python train.py --n_layer=12 --d_model=192 --n_head=3 --n_kv_head=3 --head_dim=64 --d_mlp=768 --vocab_size=8192 --activation="relu" --norm="layernorm" --norm_place="pre" --norm_eps=1e-06 --positions="rope" --rope_base=10000.0 --rope_fraction=0.25 --qk_norm=false --attn_scale=0.125 --bias="all" --tie_embeddings=true --parallel_block=true --init="normal" --init_std_qkv=0.0253 --init_std_o=0.0 --init_std_up=0.0253 --init_std_down=0.0 --optimizer="adamw" --lr=0.00109 --beta1=0.95 --beta2=0.99 --weight_decay=0.09 --lr_head=0.00594 --grad_clip=0.5 --warmup_steps=509 --schedule="cos" --final_lr_fraction=0.1 --batch_tokens=8192 --seq_len=128 --doc_mask=true --train_tokens=104000000 --steps=12696 --dataset="wikipedia_en"
MLP neurons of a small language model. Each row is named by its layer, matrix (up: input weights; down: output weights) and neuron, and shows model dimensions 0-191. Each number is 500 + 50 x the weight over its row's rms, rounded and kept within 0 to 999. Numbers have three digits each.
After each neuron's rows, "fires before" lists the tokens most often just after its 100 highest values on Wikipedia text that the model never trained on; "fires after" lists the tokens most often just before its 100 highest values on Wikipedia text that the model never trained on.

L4.up435:428526534539624556423548517468550487528444465460558517505496540497599503480447525478429488496470603546500509494485422515534523502416489517433355423582438579551502525518554473535508482469458545598531486402550493416485474391506478537393483500500516445539494553440363465482533434380577519522449492527552413403497471538478518543655535494478461465525423456464412530514473541525514479474497451479485479543506519493496577531538553453481475450561476493512512557513514513498500580516567469549465521467509492536609458483557518418464536544570510469554530554548496653504539479514539505439
L4.down435:436498464386486464518554439490533409541572521513449509485426540540451580339489571603426540513515539479620509515532543402498494504530518508524478510477516434485544443441479500505402450519540484425426471555500488481473522557491511599467506470546529499427433456454557633512490489493552581394391583488538518615433510524564489377444514508518568485608444505517484516475528494496448504559495550531532468570488593496525519525428573479583474469484452552625578451505513472563506512506439518482579466486529500469480477500509532411495513442428473501535468462494464499543463477466453440470
fires before: " was", ",", " is", " served", " "
fires after: ".", ")."

L5.up284:477577456541565501497502487530558505427547564529489514416525507484513533613495469458513455480475454476397486444555505505501383527563523519468480460551399543492499628537523469440494523506527459518490384466471483423399489487512502505495454531576440519525481506461615449531476521427516447623484562483463469456537525457505560512567543454515505417525467565497486495466528486575657439458528448630498475412449439566433529549502547567511523498553463499494534479601500441551502469502576532446428540561487515556480554524513465474435403462548493499425472517483606503380528554558495476412
L5.down284:431457494417542570466517523508505507564487451560621490574454582455484477484510479612467474440445432510484440444535414515539515627489488670541489435544519519485458472573471493495525507429476528547587495566480493476445491540543460560533492528495493498501512565482501480452554513579515435472559419482445383506512429483414502530545510492431517481556526553521481326516544459425509498520538436453591516537438537491542463477416487445491469481560485459443380457490529503524545569501512490511557601490583515497522412536562399398481441484545435527449517527523471531557531523502524529433
fires before: "0", "6", "4", "1", "3"
fires after: "3", "5", "6", "0", "1"

L3.up223:584451559468492489473523467474545561508514502392543528492556514499530452471474535482495509431505487558492542516497514516509450451398503500486494466401547532418526446489475489506533445543565489532460507435571477450383498461513539453350480436594519467569551466459503530448468567430570630553397566506482555547450523536463454523651495553487392554476440518554431468485501568509463456503498502507464552489488489544470579508453536459448459508414494501476585494621429480525460476561456390482443566459463547466546591499627498459461493533541608575512522411519566464498482490483517532499
L3.down223:385436583490572441634575467490464423486479558495485516526454454542546442538541521538435559549400527486539517588556469452459498472476523567485543467550525508462472423515476410430596417419489514558487533578514446538499487436497469549547506547516468511552456530522567530495446487476524535395603464571496540576453361531577536500501512541398543469480544443530458491550448448505506554510591545583459463438511456598515547449460440555398557518475487400430481461505463486524537516571510452504548474561453436512469497555522454460482538433560464527432532474492575443580471550535481509521
fires before: " |"
fires after: "0", "3", "4", " ", "7", "9"

L5.up595:538433517441539506453519494501459555464557500506437496468602446479459510519505445453420460511461489397396524512541498533527511468502439501450546463512482443477492501488545490505508527618531427422509482499463503594482527436632547420423552521478487533533536563465465512435517456554610551522486443491511533518519544510548478490470485549443562567521537565530368567500570466512538502558555448463497419488507537536511546588522415547509541486512640558564496471457494580484453429535548399469590482566453474589492575453416569390523471434541502408514429464566530518603514438493445535528
L5.down595:545584471495573439500505439570539526500452511453425433512449528461429519530508490623509488528476502496515547441538499542538517486482500722532467506509441528472446479422505491563459586432523514487559504537478521606438548547498459583548463521573502615472537517494487496443517551525461442486487416512495519440501443446464503465505520512499406454477438448568525475487527504409506492573506531411474481606549515566449458511496552403466459536396459320472427473539535525536543535522497488599438530467520570420518461614514450483527560583447502499495511518526435515485479545552460518500
fires before: "0"
fires after: " "

L5.up639:506515503556581494530500536563483533493473526502555535436487471584478513526441496407549450535411419585515542493558596537548540570468478428572420501485509469419385521562534552498471525553589549495396465369494478521416488480555463442399508353539560515566459446437474469462452490412477442520437527487500578423553500479555516538435540449465453471561454541475481521480495597472466569503549477476575574502502478438483561531471474522502467518468557498541511472458521522517433526535509642525447448543495525538503494499491588463583480583567460402411491500546595515527521536518502443457
L5.down639:566526442519556484545431464485498417445582490463411526532492455427425459493490588583547458524550429466358502517486489405574365426478510597425612517466485513557501453435481524558577483509468539463602541440538494522589553471547484372568507467510436491501560502555546414503557494533500518479488469473411482500456496468503485477460603583535550567439469482514505525499466448509517505525531655544480494464523437530573564527506419509497435522560528519479510472524519535581513431461549467439527582469479479486473568491544492503524542444538496565494449547508452439469584474471417440551
fires before: ",", ".", "\n", " |", " (", " –"
fires after: "2", "8", "4", "7", "5", "0"

L9.up376:474513471475568458479513426446571521532558459474530639589569552490573530507577549467421488423550505486481500445472511555473548483492435465554567425599478562464578411496438498504525447496519405507433501409520457395436517522433475498429484431480503464535509380490521495501530479518569563452467487423481455430518498536545475617557523557530453497567482544545413512411497505476493464513587476472579480519493412526504507596519523475556566494523448457426538479461523553422443498540478535494547462509494557438629501459476495427452466522511495463559561584469510578562499450544462577392
L9.down376:466515494460462499528491582497529440472478593423533448483545515538481474446473440607443537552474631477550554541527522470433509502485541482503499580453486602418401501386451563452490468463508422489461455532382495429447490565488583519513549475539517523477476505549467550539452522522554521562415553488451488566519518481527504477550601557508459466587493476513492564506510469452518557489575555545478493556506501482563479477487471446497511448460539562431602473422512454442382487614363606457449483500571501425507495385485508472519582545402509476465505485531544585513515465518537447420
fires before: " is", " was", " has", "s"
fires after: ".", ",", " the", " The", "The", "\n"

L4.up629:493442560595508413410473589509470527444475500433512508485550559584453516485570518469498470492534514574470581469519587539566573424378443493483509548470553501478529542552417467544475432577479441443472545489447453389417453474536565486518488517482507512535513523458459562502529492443563482565447529484536507595428524511502568472481620495514437511509629479455444465543443648441518461529439465498545458590496474430513547509469427489526448458406503439477462592571553462529490487525535457515541584561448514542445491557485507383452505480513510531422517513514527563570568412504460462501
L4.down629:568602455530447534513564488545458484535517512464580484443526492483573520532445578450490442525501482496451537352494446470380450432496577477487486511548456475474479491472456479505534533523448394537514597495428535562466597493506533422521523443479473536498575530577550519430465435519532431540451485536425442442564524471546507501512494552468525462546487483518530534461517382496489575463572643537498447579523546505395495509633453504533486473496539485473522464435463499458460609527491491478503468412509506427508511442515538584521405517507556503459570518457605477385538478522591447586
fires before: "\n", "The"
fires after: "\n", " =", ")", "Azerbaijan"

L7.up198:459495438574540564394490541537457573507483494463489453438520541526522438581638518462505549440514536541516485349518628541537526490419398426579403504502516568508501463575465521469484488510482521563464513404446445493466400477467506592500470510533459607474475453525493486526536525496531477514427536469615508493499594517554487501558503483582517574550415494484509515503546521440594524420470413488558506474493501542393511564545492542515429487413463466507508506443471476438471500547512534551491601579411525511539491482464522462535453470423453539452549558475488478578460601530475567452
L7.down198:432503495462584492506427489461443533554388487514464413509577565479559525516483558402496486483480458467452505498520471561555458468497464413520469459477470503522542476552489489429531505474423535517502570471478480508436466470598459502518516459485479439551552453451508516489511453513443551438504361552549519498441490644509484507488534598459499479452488436445499550460526519454501503630652476495507486397493493462469463620507576422513579435518530527440520462557482437464494626493442516542578525369610527498538530387513542514514575547531534510548610456502491491529477451522528447530
fires before: " |", "\n", "5"
fires after: "5", "1", "0", ":", "3", "2"

L7.up367:528562439538531514464546522513586602486535482481419458573400487497500454594556456462585391502506467469571513425601537594599418546485536438458488563434468536473478530552525507467500538470489483512588518480515518527560461505471449483508468404521545497565549507426503440387411494559516505460500567522509469490564563527492524475484517569557490515492506466502491458483504601544483512406591437594551596500434483439474410555516510489568540517518490535594548422465475429515456473448497476468447557460595619561504489513475496494430453470425603490409461491531473480401494487476482437452
L7.down367:462445485527527541521530490444497485540525616500430485551440518458464414508531460574489560483568414461500508441496453535402551492545482507555569444520512444563513476459507463611499554469464467466609443557534514505626537454479540553521573543459471481573558481507439517410484567520485429513462533607505483512499527467464413523490454603435588461494581503474478484529506495529539508521400486462492459449497466564493409472418480474522501451456437373565546495467528549511452540447572470548381513530511492525428414557569435389388566576548545517539481549512473591502509554477518559507
fires before: " |", "0", " ", "1", "\n", "2"
fires after: " |", "1", "0", " "

L9.up634:460462496473482550478416469497511521514511535505515579422558530477526502549503502462512466538584536473489501521493517572453517490538485451525481521504506493496527572606519642475511474522513568464422533445498434449488413529530531535404497454501467509523481511549453527486433574491440571476525522467545463417471574480583567531605475462579474486626497504471535571450523463518571387469467417491606591458489497512406564451547547465572530473487457496504594517420491549425519564611593512354537485522406509538505464505525361490503494461567514503479385540520512445459461522469510545410
L9.down634:475426553504449555431486569476405526489495407457490500456508482563537520516533533464487377512579511493438434486535474520405541479514501479450573518536472450485546516546585503595565534435475487441425495455580530486418472474473474614575510499544561512530469497507479513478385538621429459481557517467513491521472546493560380496481496584465519547464413545545593511546513463519582461417515510446555545413480491548435582470528624463448558582534454545468519483509513480587511555451576489452562467460424563496466513427587456437466524548495577493498446508594477446458506562443544533483
fires before: "5", "8", "4", "0", "9", "2"
fires after: "9", "1", "8", " "

L5.up93:574514530514499442453493419542431585551648475424457462505486525438421508478492518480433414477479538495421480513461523576525396506516467517509490537494449551465611491520575466432545528540510550453453493538591481519474436439483465451492449618526574441590538483508583427482521516514557481499473485524544509462472543488454489570532559498529470542551621463470388476497437471573550388551496446509570421451522553461474551500476482523540444472500518446509609494535596554509453500427501551433500415527486595548469547466478526413552601476505471426476442481577543500582552456481430529498
L5.down93:595519480488429406543517469505421453587486399532422444565556507443506453463481483521531465578494512381469581463470454560499406565444489562490546483444579478501448422574521445552477506528532559510511575498444668561508471522538531447614498576463509475466466510563512433544447437535505495529555548543459420562543506535465466509553560571598568568464573438472499489479430510466470475439469576550492492463468522403524494496556539556523459461495538554475433569522423528537458417431494474473512483549531445496504475524455421452455509515517510551512451459531424614545447585459524549495
fires before: " ", "\n", " the"
fires after: "0", "1", "3", "2"

L9.up141:591404452540596558525516532376452564495439557571497501547491499505461468581505466485488545506449451498453517466560567567420498522518508520460496461380484433426438452557436536486452462478582498482453532480509404498397450432533454532410431504514609531507454482532495536525414454424452477467489498509608567492456510508527499542518409467506548479500490509567468502514505552525513403489515437555447543438462508498433504574569467532582477513507557477556510459495473471446516465605536459589551549435381523574557524516470503401530560559597507541496427469485481615471537457505475494410
L9.down141:486489460412449479512470474485520600441534498518519422548450527461515427575589475446553516576460455554541452458469415542464428422582425467485518517520509475477568549536520546523458496537521582632463407477543494454569460512484514492501468585463454488478490442470539450536495478445535522510594439494465476489570505546593562497362480532515441612512533537456546503435548503583527480399504462538531434478536493378481390528385437519587512502403473492598568541583528481477443509528443524513513446557548519543458490531492447564466364479487454492512465543538476547499551538457538490503
fires before: "1", "0", "6", "3", "2", "5"
fires after: "0", "9"

L5.up454:428432415516513494495516545423528551475544516541486578488559530497485490499494584445484482519580456519445426457486543517447489442449455426447559464494450568473543546452536541464544444544490398412476573450595555551529523482601531433450540485493496456533593475415577549486514562492481561521476600500465442559508540493580516480508494521520492485513472501493508518470518481423497419585458448498500494584506545571428485463467446583456545511481485571554637469506389457538496444468597476446549461569503465534483546390415603444475426519466513499509523457518575542642512459405537536455
L5.down454:505522509457484607477472486438548533443438515500426474530516443506488517436465553502503545526532525560533419487468515508473465416465443489526521516541543477508481453528565421503601493535507458568531512485585441429555510417494470548495513501583498367510471480400439501433625465500497589369488473519579464575473489515472503549556568507384433492470545470512470503507463449549429590483446470478335534451488489509498494504489498481531591441454599512511540535583532452466459593544529495574502543491430491550415547443454618543527420483417482555596532479496566515561493520472539445530
fires before: "1", "2", "0"
fires after: "2", " ", " (", "-"

L3.up672:560447422618572472450414517490459495463526550495559516553568435496457528564520456468447465518493502507484534393534570449519507535485485417470455512444468408483535485546512541459496384527417391478486525348424550537522474444528529465399538559547520553490518549430505465447463523463514513526501514524541475531518522471440441424549565504444437531556563473505550512533436572482544451421496471513492483500539549432478470623592456502437441537518501420544495547517504550525487475537511432493678484439509609487551531499423553490612524484465519496499513515519566501574594529508472522417
L3.down672:529404519526461474593462475489498381519507464516509548564514443531509559515505528529414435558495475494567475435525498360490602531482461510533487542487477424506452532558440489514448445528481491503551518502430590470527515505457486438481510584537575440474446508458536483479461465479482472506536530559479478494549438486420400488526563353474396648568532512529484529554505495496458499392525610459514455542496587491433494529503543544500574545580477446578422545578473422586552480536436429541472591445578554514449506455570478492518464428478504538442615467502475479541514450550509462527
fires before: " |", ",", ".", ")", "\n", " "
fires after: ",", " in", " |", " New", " ", " South"

L9.up64:515458489612516538508445552578529531437472471502454536473547496493600548521483489464502410582427508517476495438502496478527453539550532478508459543593441430485474533467521484471383469458562509539492469455483470521459461523601476393488473588478511580490463487457465517493603503425500480449465480487536440397511461526536493613508496566534488548547436459481458515472516548466429509606475403467518539446533434464498501511602382417532434436513498488481441529569451503528489502558615516472503452426472473490503565564479533496445343556544478628578487541543576574474455524441548481429
L9.down64:491498464478499526490418459495531559454557449458498533540528511554516499554500521459532502575544496482532488607505442412548499513469460552477607484412528512531514547486452493578522541417509432502534505490445544490443542515437498556511528463458520478502511512523480552473354463561497638497521487495492477562492507468504480485414521440537509503572559531494458497502579536465465511607521534566479430541457505517534510452543461481551535597491518625549445533523589510528464514467439416445515650456460482527504558462508452524465523387440470424474468493538338542455429347537366523562
fires before: ")", "),", "–", ",", " in", "9"
fires after: "9", "0", "8", "7", "1", "5"

L7.up332:429540496501518556461414520510509512539508586448519528491550453446453426504569525463560467486465461421542470495631443585470495458376446397500503500391518511494532509569493492444509584494403494484368569432540563564463511472629512492504506522651532544504523507499507508430484506489504606496467455494492483476486453543547532477525532519541552460426510523572502505462454468483525457565544449493452493405489518515482551489549532520459485538479454461495588436555491500512475550492437556530549549553442568545609514433463560454475561454410505446522583505481573586493494397450374471449
L7.down332:458491560511470572523501489561445514583542588556464543544467474477397444498489490468464482555514513478466411531488535496466543422530499477496420570483582396475538486376483397567466501521512512384519541482481530520497479550495588553495566515511508560571491552669436526461510590499623438607515492527504462525473412434430544495448524590468485501390538499487501523499494519458522504464480542394545546491497475450525525455500509471481517579498391426513518451540478578614480444497455600518519498415477566462501426473439439526458529521481452566472490508521441535432489538423511435448
fires before: " |", ":", "\n"
fires after: " |", " ", "-", "|"

L5.up581:537508371447413476470490495555499486490614475452431450544532533450509510484516571469490469520483602425513499463501531562487448509428474487523414490502447434521520561489551567454400531429516501490432495471523566549515518468598555470524425523571494575538634456458517490483490526503531510509470552507525414593509554555506496488498467487548497576562511502522549513517511446434444349544449400566524545571478495491481451488530382543569465453416538470501591428500424464458544442461527456504523483418523505463557537376484538483534460431436543509476486508566597555432591572526497498422
L5.down581:472472562497448464479533573481473513523538478435570493622532392527490466434533384430471492544476559406534571578426508503526563475427489417566531509486480563425525424470586517499532470513552519457456440535464501372634418511467456534472472529452487524487466510510507566473514523509440507648461560450513455512501564447461476527530439483421465520454479554499490445554442443542497500410526517478439464560619547522468583468524463497526439602451574521551462482539514543482534543507522502476584510501567530496471596531518539525492458536448581447531473525454415484447538435438467624468
fires before: " ", "2", "5", "9", "8", "3"
fires after: "1", " (", "3", "4", "0", "5"

L9.up195:573418393507499457501532493403539564486487543585516507541523519499469424556481471475447476434504442469472529451571463548489512527542437525485535501463482474403517535525514515447453604495605462513442498426583443528492516476537509419419498553512535492603488514486440507594520476547478505471475529472516516516487602533459552483571416495513592471579495557404424476465485589430517470463448473521505428526565475505486484672554498417559473444480568534531495480466407473410480463549495476468519599568467530567460518485446652481536519526560528428463410464428504543562573496507460552532
L9.down195:594477371495472483510485483475454522450350569553541571491548417453503537515505509539474533457498534522472543498522514523457470605603424655590506531491485544436485514510511556469536468580531460547527494392461612401492584535553399503538399452534445481504523505527533484492482463572439503479564535531464468500455522510468473472459537426522467566504562448459546470561496479490439436485529451564510509537581490543491477482453488487524564508454463457647468476479512452443488547497503462464563470514550428582405556527486491537579533488446541479542505440470457514522589492344438509494
fires before: "0", "1", "2", "4", "3", "5"
fires after: "0"

L5.up317:467393510510520465454371429436600503438586513466497571517602507532444591466444506432524504535485505529543469565591520501564495496468517437465518402539454579464539539464480593453632434528519396470455521473504552560548467527554505450467565499543497477532592586475584578495455479484477512586518547477458447446418540529645486462554432504508493526514566416420502579506578511450505399540432460455524477552489502612460514486464461577494497542515486503560567526449539488493434502514483514483516448475484533475526478488568592485461457488469517543487550471498536466605474464482521596463
L5.down317:419388550492440576424506471561497509512474411471472519459483512473525572553491551535377414574456551463471430491469514479475411425505412516472551492458482462526523523487522451523465530563467522549492488562618466468592497482534466504482586575495499441463552474510489533473561372576529569441494442406519471570439438490481524513485570557476486549536586621496438489466443486612512530517506543503482496450509560453538531505490537478512544466502545497477529578509609496471445491521519528627443486444537470537404466438542545505587462463402478587550493498481474488413461595428566466547
fires before: " ", "al", "ant"
fires after: " ", " on", " |", "|", " in"

L7.up447:570513483554535486484489442564564532436508494467414480513569446480505497513437545428490427505435498419420471474567549520522440577499465503423476569580480521416538548474575510488588557498514469449476502530496579500419495541519465467477494563584551495592529434470566503551490595385555524499478522529482509483458570542484480400565626504514543414486493419541474472426478577506487361622526407513518436510560469605547537589496395496505444508432522538576510465516438543493492524454512445541537485458519457549553608455482500460461524437539511414532535475461527547483531471419441512503
L7.down447:586471442468427533495479513462558513473544548495482503518445455526514530485427525465562585585481466466518560487457499470446511531441624596524526529485579473542482475428617453519542427603472510606471501514475596503445492427570475479558473493328494543524507533542409472478480471518494559531550527524446458488477497522417449462545543490481476441470541461491577436526464507481507488426495634487524537453519474434579478463500481552503513468525499455451563534477609530506393390472496528401497446592531443482451446526542437586481598517567456475482411489482440576497485579488515455556
fires before: " ", "\n", " Bre"
fires after: " "

L9.up523:528550495560489504524504502388480509501434494511538567532600534441442403485503525478466474511482434469515478437466459550457519558500492460540471531425451521489505494570456579443465451551569523428497479496537431517560493571468507519571397469473494406502514483545550456385394551507485540508539526496459469476493490509633465480546490510575525394519590541428475412488553469465527313564523444533546498561486479512468471521533434516579513500574504478485547477392608432410437550559585452480527505428494576580577452486461495540453539575567476551552500446469485485469518505482492508395
L9.down523:532462549487494476499488503594453524461480476492540546479532453467456540461468525450574430536512469493561523473500525522395470480566491402427449601601600475507536549504527520549552462569450594615370538494504481558562490454448427509538493488565491488450480493493503494461417501419531500477564473418508486488534451481542499533471492471538459491527423472521545493520626458562485573404531469557514544539450529463344487501484486488494531535474497499518503563516499536493537565552382689434612527498507517449491425460547472526495486450503417465566451608543425537468511479425461516477
fires before: "5", "8", "6", "9", "3", "4"
fires after: "0"

L9.up280:478484414512548472447480494532545533469500455412554550520519520492524537567565551442523471497485559539422489511605460509558439558473506468423524534451459494486402494452530474535603519584515458544343477505469504538446502529492447456513490439511463493540487409298554442550532558463501439493472470365539469521502526665531510612512488530523450532578478498517512525440559573560498432514540467522580490474480531443541556502532514568491457472430537530397579501486446464512485478549507557499484477482391525539552504469533586511440436472512456463439522496563509491539584477548418547487
L9.down280:515479517466459520531499448414505552527527472499470443545565615424421415482493486505434557454576494477524514422395470509523544459474521571577577429514633489456495518443429430567506437502512530471537510456516495473500489520490540530500568409503518465593522493528394558412532450435621576494506593429496442525427509520490485497530472592463478581598551502440459405552520438430438558508497472452419524523457532581524528467472600585512422525523460489427457472472515519443431524479560546456487542487556478557531482514435452481535484500546525461532615499448456537598491553585515504473
fires before: "1", "2", "0"
fires after: "7", "6", "3", "1", "2", "8"

L7.up284:507524418521560540482448480451541530299437557378366520507523438501476521561451563519511505404445507480523478354474449614481479551487597499526442541501515516501439499546485564499459573479423469523461496478554448486526438467452529509505543451524409542505518558495505464486504523479480516532396540494549489455474482527487601593509477487492531453469441479599543502523536606565577502437550429481480560501480492522496495591473476405476475546548508410438513533444549543559520560495538528478494532433486484478602440468510488577542526589480477491512550534451470559405516457476429555436
L7.down284:474413469467404518566498524502545533554477451514578529442404529491505519486540414619461485516465502552492579564508519426503518513472456601482516459513474506484467379550501397549498397517498522513521500393548501497414546500596473524501398550525587466584512484493406515476541393482499508560532528496512529450513498458432417563512520453466533611459517474534459543594447492492490519546572487503452476435498448450482530550413558575466476655489505494496457449445446453463525445506487478546509576525609484597460507460580602415495455502529503583532513488496513522561530465535449477580
fires before: " |", "%", "9", "1", "6"
fires after: ".", "4", "7", "6", "3", "9"

L7.up709:447498412554471526519483470503547555518518546487503637499542597453524417559527566470531549466583486525405492424458515538477544466503554460460552516500558558473512415517454609510452518551475495489368540510564455483447419476491505461431407507607466416546512411543586489487528457538488549511468586479483502476543503476512559584570459560488409466561531534477525540500463501584422484431496417521508576549446436515555548487521508476532430517433561493554572464507533480517515391475523516437496496525481467549501513476544500567494554527631518403487394474482488527531487450460386611451
L7.down709:436566551489540528491517538474485464559558465492474554536453577478527391518495497542493566509489445460447545487495492515510538476425523553463454470516490572538563460485441542528499488568484542499380634512542488581438561555487526459508537518442472580512526595479506504411506521532588481430356440493540572426479470318582507455515463526506505438512468481512419487598572550425442514461421477498524581511454494565536567490429457487460508614509456596441431421536496521540470553380442513407462529492461484547506451464519515479475528498570477487465510505529527579571544427525476529499
fires before: "5", "4", "8", "3", "1", "6"
fires after: ",", "2", "9", "8", "4"

L9.up259:501546572519525409443413462509468596446534562509455481533620499509497568470475532443475425530462413525454424478612508494488440475535463471477416483523492536566504613468510513417579513502472430446455429372611487448476420453565544545449471517472507480540455546534494493559457532509506485604506593544489511505440555555513444419555570483465544559475503574456503465443456508511503512504486437459529482429507473589570460578511493530448432433529484562430504590479507542534458532511525492476425433530468479542484466506541557434529512656510577423506540556555506433540498584526461576474
L9.down259:478521542420475504566521578469516547413460436494469483471480485535525478487446476647545529517447495501480485578482607462506523534560432498485425411519511377534542410480538548540541532485500443429502541454550539584574540465556514424477567482465504515538526496490541448600510446621566508554511452586477492517474454514463497528438472562367484492422528528565493504574446535455514489474477413364514412476525549484483546529344474524548414539534464524565576573541542412496573467478487438459484489607435435508530467521539526547406469465512550547552536504472493488534485484533508511481
fires before: "\n", "-", ",", "The", "("
fires after: "==", "===", " ===", " ==", "4", "7"

L4.up318:510434495547518435552595464538549588535539495470512444555546504455590497481523461514471576571399547498431560497469539566545469524426535539543506627458475536461423512569557512482441447543557508460516392524459474497525506553477504528533444501479465526518610475472452563478533594476470501602453464489514483450411579534464480512466508429543398510480463421511544384515412500507528438567428471538535435576566497469527495437460448481563490508504531465450530421419578497417555359564517554455486493553475477495523449518474507413504582607492498439505399454537509558500517570454458516480
L4.down318:528497470487509546455467510460461607500467501468451561470531488511500482479501514467512435515534511489488495479550479500511516459539569307484504397477489431460482428482528484601500472504487498511492539438446532515491501484504480651537499448591512478487401541439473462536466434494578545476486580501530521486518435588562464480271487491488520537530501501484543554689541525493505470529521419498471531432485554510436511590408511470443554719547529531516493501490494469475504493511530429515462501498467470531463500524497585477547497496507510484432517457507418486531566512527577492455
fires before: "2", "1"
fires after: ",", " August", " July", " January"

L5.up314:460496520572543531388517507506457541542536598479529467521502483505525519537524483465437511505531476573483599459497642516506444513432458486482458497545486564485571553490506482436470483512549475486489494433478386501496539488473499587459446592458555447565553463543420454543427620509516430440506496508525511438532601519526467505547508470561446521594482420465523402462519524478480446493479468532540470541468581543515552555532460448612511452469595513415558446468492423341506397541536522517457598518394520553499472441400455479507535607497500521489456481533572543560503517520493593453
L5.down314:513608520450523493573454506582564510499470440488545512514486505413530441493401527468513529464464468430490542527560424490467454476473572519515443509459482538524463537513510549505487523555465513522508574441477485534466569373522542449445517333503505629538502497451543498481553488538493542533547518530520539451455479490449506469528589508466455512432433588468414537496446508518505462510513459540424562506549446428574533550493558433378413464623450466414599559499469490571472537378482567491508465428444574477531600537441470580530547490535465468509550519469538560377554511474509515557
fires before: " |", "\n"
fires after: "0", "1", "2", "3", "9", "7"

L9.up290:568597469572507540545418521497498590489463527515477509471524562489478480569494529462533462453437457462471561421521504629507546515434438484543403464502412497524456564574504508433524537533473452516446468535516492381508481474492542479454357492556427557518491452519490495499496506449407492610532492513521509470580525506521535462536538367508479458531572483411473551505518569577580501536501448465483551437504462548482485533512393550541560436567499520415496492495497483486461485527613458426463490448550562518507490529558415477459532525573491468439474506527537632423658487419504509430
L9.down290:486425478398474525543461489556548585555449519494561465543430466489471485574405513649455444524444440443485398467520450530510552583459452668555530483538499510505569460599501540480440512509505561498543543459524455518473484443480428572511420558511563499548548522530507496512561448590467461501537475525489544501572472464342524461526459454561514483534445536521537405595430512467500461452591407486540471497482491521449497553385479456542498485500572472506474528416588485453524529454508549547529523528515531620534482485500395401508484417526460527538498515507542532443477484527476481440
fires before: "2", "4", "7", "9", "0", "8"
fires after: "9", "0"

L5.up513:513516379557524441433416482476519498535510597534515509441551439433505434454473536473501568485448402535386492426550535528476452579443502487443520426477430588458554463452516500515484492490536516493562457449531467554465601524646498424481437534568486386555551504499540408487429524528456480561449578450523511554426570522536525513577477479499477552544589533512522566500471490461430462585422467521549432523512549566391502498500543486552527469487505557562562508504468449488482345525521474555506486569465514473551588468479538401476514476468567473516383489500553414497527488513507479492
L5.down513:465557447540551477497463474419513512442419510436480525522515495494514554526441513481574463560424494485583453509481495476584516479532446439547514506544489571526447478388552599507558601516461465537478525539466549483497518556535480545492498482466527439419496523450495586454525436500483590439470534548533594504458466487601542535547498560481551480510437391480495466598481563601463539476353475500406538440547455572501518570517459458501479497590599513475416520529495490372433552551518492469543407484443447371489512543436596563551431437542493471555463563465526449554460520475533460512
fires before: "1", "2", "0", " |", " –"
fires after: "2", "-", " ", "3"